From a checkpoint of a small transformer trained on Wikipedia: RMSNorm before each block, 6514 steps.
MLP neurons of a small language model. Each row is named by its layer, matrix (gate and up: input weights; down: output weights) and neuron, and shows model dimensions 16-111. Each number is 128 + 32 x the weight over its row's rms, rounded and kept within 0 to 255. Numbers have three digits each. A neuron's up and down rows have the sign that makes its largest values positive.
After each neuron's rows, "fires in" lists the words (lower case) most often at its 100 highest values on Wikipedia text that the model never trained on.

L9.gate320:119134067125151100124195107103108147123139170141107102094137109112201097110088118108166162169127138100157071149066136141074130141126151112126182130109153163155139102094162149081101146104091137045137130134067153097215159208118107122177125106107175148097148108056187135102142103101162081086
L9.up320:098110092138177083075159079085175153062130064100076135117057155165159093165113149150138133116155118099153070156086153156082113112124120130097071110135111160136105130066100171119073110137137128130104121126137154140115126148127120163084142162128119068096192137099155093096137147121212106106
L9.down320:124102159195083129066190111123138160155164167161117111104187140134071110093140125156162134082075091163118079157159123114176107140097137103085148121163174102115137137157117093118131162161147148086165140152055164168159147099119095096117145096129107098171114071160110081127146090106129152197
fires in: "a"

L8.gate549:136139139133128128136140126180139117130065137137128146121098115150129127140109107127102070163103115153100102139140149116123103165155179147132156158126137074105199152091050145175126092152113150143053202091173156135170140175167104085148112121095080147121127143104095148128146037079137114111
L8.up549:148073196130165134115112116099111169158114094078153075112141174125176098146067097098140130104201120183137070134162134113087079104142143119130110135134076143184069123077048118081107091119110178172139102082136164159135085081122118123136151140152083169090109147088063127145137128097100112094
L8.down549:119144123186103144115177148110161119130099127073043092126138134169153105164255163138169113114129112128131086122151124100136138086146160113070134149124141149143182119049156150090106100091156135120102084109130125133168135120134162075149096130095129120092130161153163098114178086113165083162
fires in: "to", "have", "never", "are"

L9.gate169:115184146130141150098140115136134139128125136173114151096153151125111106088139102188124131126118146195112143133138121150108109139146135055105170139131133152133111142127117107174142142096118098144130123131110193191115151131105136159087116143103168041172149198119121056139103087117126149087
L9.up169:133101142093083106131104133151145140115133113130118127123162080138079154175153147104061141089155145171168126124109060121153140177138115112068150132110122107116203150133138141113136101130117126137100164154084147155131127102169075171125117186097070126093087177120139140181146147111105122118
L9.down169:067101158079082124185107141123173139112122162088107214134127130170120182147087100088180093135151129173146098133122143127133131169126078107140157101148159165136127098114179139121134174114105114162124091101107133152121129100159130141195135155120129170153082143068116161084104125142114114139
fires in: "the", "its", "his", "their", "himself", "two"

L8.gate220:177102107155091121160124131104085198054164109140153127161208112167152111191139146146153120207155137161094127140106099178125109171169136101108132124091181149113115198136080114122072141172147155119159115071087158199083128112117129139119131136133099063104043106134114164117145072049083068125
L8.up220:152117120126077124109069152118092120133169128089101135131158118131089111089178100126146102158116136121181081116122136158128108159126059175111149128074064120143119106175146161058119100140109069120154126093133203127108123142129118148179154139147090115147062136147110106107106126110162107068
L8.down220:079079131124179137173107123156146163103082147121132091155141176127164022125133141045124146117124084101111038106070137156137189127143128151145113095130102139139145086127069172080161174147128138124119120162138122177144142182138079148161149134116183101071144136052102095108116155138157065195
fires in: "the", "his", "s", "some", "its", "her"

L8.gate465:084101096159142155120198127165132111129143115137128127177136117123097136100132136147140141109081146101049156075073085149162139165085100132140131155126197119179102115152193138124060125120095154197162113197172092134122070098082157104118088096092111133107100138141058113103114109134136138076
L8.up465:133096110132135134110079089114140124095095171138162168053170097102120155080157151168182106174129085151112148128150094156091152143072116176159156166130140085122111135152156128163098134109139136119089130092107076193141159123213165186152104136114147153070166131134154092071168097139125048113
L8.down465:127162133120089133139098128127150047139073117102134135135129148122134171111150087092057164098135145104145055079133134176185191128152174168123145079117205091152096100181131108186118105093096142121161178157086135132164154141123138124162183123147093089154059157100156195145190141099189139139
fires in: "of", "in"

L9.gate125:193177121150071145095139144144134149154147152098122078161095159112119129123102104157110133152116150142188126159045169159164116137107139072067162098124138105135067132092078108090127088171155174213155060131213169143129101123135116084119097120098146050131107158120108109168095122122115119123
L9.up125:091109109091083151127048124117149111158147112088116153075147116135156091098156161157125054174087107092156167179204094136152134081142158170150098196097114155114166160101115114159119125134144190097119162149154181122089123131130174153137146138163077080157139124129135130223149155127134096139
L9.down125:131125164112124167084158126162079069134137131087141107155149131115153112115077128128111111136085103158088000082097066093106110104195157112099145163109108111090138126098171150122148109115106113093091130034125154151119133222129091090142165133161144085125146096101085139133150128105095072136
fires in: "his", "her", "is", "was", "s"

L5.gate230:115138105129101099119105154125186138134116057159166059121124107162161086160110146187105164163116178118128111110155059147116098130120141161126174088171186124157134109143101166157077177125120150121154156098108164194122092153129085094183134138127163085059197101147096113200076097145074096171
L5.up230:130122087150130088084105126123091127149105144138138084144155116122092155166143193164124156182104148105121126146167145080124084158081111226082125146160065106171100148086131126110130164121115092113140135116178147115132098155113119105116135099182151163102119080065095128152115106144101111156
L5.down230:111142072132119122134100135208205098178171093124156131128099085114135103146111100176172119121070142074176068101108138130116133106129154151135108113147126145187069099182095130113120111122063137133141151183106079133129106118111139108126143143168146118092133127139130155173083154187151139163
fires in: "on", "against", "defeated"

L9.gate397:146087086224091101107140127075102118147132136099089126146093122069123161155109111078148129122128093105103107104164159156163161129107123110120140164091143101155176131133121173079110157153091113109114120146121077144058185163073114101167140105129133195101172110117112161163118075141119124118
L9.up397:127059111129094123206112096112120135146096075134129117173127145142111145152152181153140123120108186138100112122168128163175084095126161175086184155088192118123100160106182172169138111130205129141139093088113136147095134075090071122034073122145112115075087095153150140195176106085112136165
L9.down397:107094148179044135131159139138151092100108153184131162112159144115106173097148114122186144125018106073137003161163103097137175132189130206176141189128163087158150121148144182090116174134144164118126120155093097144134122105176122088133146064133090129124136134128145154107158084160117070083
fires in: "with", "has", "have", "are"

L9.gate76:126149117155131185090150136141117137142203118163162134107071095119074119093105077216188198172029142116159238158162129160103156062122099133109149074132162071159124155167080120083130119144135146159121110185171113173148133186129142123083113076105147152133184113131149151154095136129083143146
L9.up76:126140074167093192134166170153088159137131182083144023121108085128170114120101187152129123133090081159141145084091146121175145047053115111110151102159098179129134106124064126151146114156119149158145152086077099117158145115114104156133164166100170129132136120116151123089134141126100164083
L9.down76:147106155118098161118163169132127135121140107121122194133117141125132114113120098145134121118063130106139000138155117164129120131107156192168099168130098101101132105096145131151162110094151108144156119142134129131152161115091163108046093125088144118141127196098116119159123158149160128106
fires in: "of", "to", "about", "from", "on", "during"

L8.gate148:086118121173122111174127138108103150079183128129110132157115088211128185112149121116082132155096112108122078119165099104111063162137148053126156077126112136156128141122200110127157116132130102134149124096148115177088122167165079091177102144106134130096161154106101076068140186147160166111
L8.up148:095144148187133102075140113127171132208071073130126154130139106132091190155132140090115080135069074119125106154172062186164202124148130160156136110157072111082144111116096118138108142111101129140125072126136105147080144165108099107156124169169163103160137166141137083155097134131103136149
L8.down148:124091157100101132172164181145073121109134091154169194142162152111094118122130144147173115127180107167177101136162165136126158081129175118134112093107113133134168140144101123136159138119122071043158085133159193100138086134141155084147146106090109096151076132070156157071113143151073149125
fires in: "the", "a", "s", "its", "an"

L9.gate448:071167138155119126158182160177096150118133134065171140135160101144199112182082107157160158173163106124104152083144134203156161150141125177143055112033132130091071152151132180175141162142134110193133120123101121137124061128136164092106074064107144147130142158138125129155114107102154136110
L9.up448:118131103109147189183102131136095136094122143121167174162149109106120166153059108160120099083113116129141110132189094157156123155165165107112075170187104146129107099131108073191079133143087102128103111130127091179134085174158177143181112169123211172157149114111102178049086128152180124109
L9.down448:153126121130123119179114092153133174107113154137145145125134111045144153129129143124159099115125132136210085141114078140137128112099119129149142104068162171149101122110172199121142136112124185096057116164147089124148126116152109109096141134110175163097124155094106123106104158118172038079
fires in: "for", "of", "northern", "former"

L6.gate266:150080138195152129108126145134146143128098155145110193143074104126127108153120179130155158108146167111163115092170179094116061079209163123115200088090104122124145084189108078138125086141158118165134134195138076181148047129092128136148111150120127111165117094127084153156148149116160106108
L6.up266:169065114186147120109113145139112087145149152162130183124115139126095089156072128121125111075149124104147179107160223120100079000163185177169162120074095126157167093175136093120122090129130091210116110142117105156142068106113156156109089149124153155118133074157128152157166115128181140113
L6.down266:176121204124114116128124141162139116085171133119153143108115147118126068149107129108085152134110105145088039135113181153153118088166116151101147142115151124123103108088139111156160096181138111135130091111135145095103087113155092114173123201183113129121090101152083112064227079162149143138
fires in: "to"

L6.gate624:142173141125137102129100217110093140138138119117174160162083148139156116115160091121146131155132125176140123056190138163144162109135124072090092064122052131104159176127130040087134174163103135105084110172125125114133158072079076223121119142103133171095099111112084144157137147133120164132
L6.up624:159127151162115114103113209148104145128085189121144148143100124071142135123144167122192089074126168122151133110172114128103110070189159096101138046120088144124179141103121098151062108215094179127083148135103134162114107175139095118129117106115123114132220057106141154105162135156140108143
L6.down624:133177119163140076101067159121118127039094159190139124127167125098088109080126093138055181055151081142201105121127105121130141104165087123130113126112100053146156125118090093123145140192155162122111090136071136097121101122120124072133099093187068115138121083173149126141143098088138176111
fires in: "to", "basketball"

L9.gate614:105080154167121134101126119050127116141129141158088129156106140134135122121130104133114103108130124107136203136128135139118117103103138154145127161149169123129112091101170141110162113124112171191157116137132140185143108114065115117127091139096157099130168181107170114139098111082076120109
L9.up614:110118137115160158101104098123119161082144173127101177109123152106178149142123128167108173111110127131135172108147073085077111119126162132122126130116101087087131161121147097119172101136095118144153125141123086177114079116172125096164147102155083082166120208062205142164106110136165186143
L9.down614:134058089128044125086179119218165107117183160145099098149087123044089167111109161121117150081071119146098092135119171130143137115059105152111144121095120069129158107097137132119162076125152157145124141159081136145184156161103075157133135142110090140164130151128102106106158116093138091157
fires in: "after", "was", "of", "from", "tracey"

L5.gate285:095124137161159196140128166111158114121131149179075119137144187159088078105169097132200120179135074122171072116149091128124109091058162116115167080102109159194169159151098100163153109070119125094118116105122145107125149081137189119216169166109150088104123113129127053177142125063146140073
L5.up285:146146078123149124104137169194127090087143143155147112079068108147129158168132186141083121162062159088169116129103149175125125125137153193154115125108096143162118124164123145127116163087142132129151110099112104104103115214120149162163145057123120197166145061180098156090094173091128091135
L5.down285:169142186115138134096121140105137094123109097098166109131161164133095090141140110119135138200137140130159050159152126137128153127160124136134089127160140176139093142077108042142152141096088122145167151069171100086139184068131161100133165167118096117114150131183144147131186106143126140167
fires in: "admiral", "to", "in", "since", "born", "at"

L3.gate215:172125166167115110145100108112174094134050176162121147091192108131102159101110089196149123154111151113128152141119118159084084116092157160126167130151038124139164118127144115132140083108112156114108151145136130154152171138125175109091087104113097156098186092162121184145083116141112128135
L3.up215:125128133131191121081150156130099139122107170107098104136118178131159097149098074117124095112117105056184123094134128138078132141080161152146150145101134119135138130138156123202103121144091104124092128106161122141109155121121200078210128124055080117133166100154121118140092114128082125160
L3.down215:132147112092161140156136133125142111121171146121116138120146123124110192110157182122137143107150146070138157151192085097115179061142173093111133082122115145164122117125118077119130130073086138098107151126127188118137144118157089072179139133113143084114129189144159111102152089072208120093
fires in: "in", "to", "with", "of", "hugh"

L8.gate226:075160100121127122157088103173083141123170083092078098143095128086142159140133090163041150145107135193090135214166074093140139126086124090126175146131138139130156091127139105121093110117097105158152134142134118074115146126099122128117131091100127177156123122100146134118091138163130058080
L8.up226:144120094065140207218118087142093145099184123151170098132170113116146048111090104210109102104087093140133157097190128184118108122143149064157122070178134146175188146138091079173108135151093180125130136140067099144116115129076139163041199134117116167179145128145165190115114101158099115085
L8.down226:135120159109152111136153138143139136100130138088127169123141104146169106097126117065119151123085098086096000092168151148128114124096172136111136098151140131136107062116125163147183134125135145207123124149143143123083137113142185113095128186101094073084166152133148152144125128148129099127
fires in: "to", "for", "of", "from"

L5.gate344:094145142106116147159139154060127137151161118165147080110121091096097128139128182086118117180175151124156079134102082126079169186105121144126136093131158136091153172132148197102094160179164107074120098153213164127102093119079134148122131169092085148131119117103125153137167121088153148091
L5.up344:122114109125133176117170168071182113172153126152134126121097106105078146120146156142074094214108171091161164105132101101060130147141085155094124123094108125089104176113111144151108179188193150138100087118102165120175133187086094086154096115111134132078129126088147161112155120103116147099
L5.down344:147130150108082118151128137183114133126182151066088185116148124136151117062128153107148124131135083113158013147141110161128099187125140193127187178169165114176083058098153134122165125142136181119184145135095151178092179139127156117166103100114102115111197126093144151146089119122164101094
fires in: "her", "his", "my", "our", "whose", "its"

L9.gate475:152166133196135074114109132123119203051148113114108119127115060144155101077098128099133155185093130140117130064092178162106139190128165141094140131114151081124223135149172106108137148103140127064189180168060117128123129121115083123118178148132131095134093114070094146149133096147162104165
L9.up475:201109156162054092091127114154139124160103088137131175089191128072151159117066025109121193112136119139091145156171147157202123149137114147104104094098139135132161152108203114100076135111095144078121154168136168128066106090154118173121126179151210203113151166123164139134140135108128124113
L9.down475:093133163083159049157182109170173145137161149091157122134150157047122064171162163182141100099128068128122094134132191114097097119104100113090120130138089087157081110127096174132083110115090103129171147100107093122108136092150156141190116139131117069115132123129173160147147102101156113151
fires in: "its", "the", "a", "square"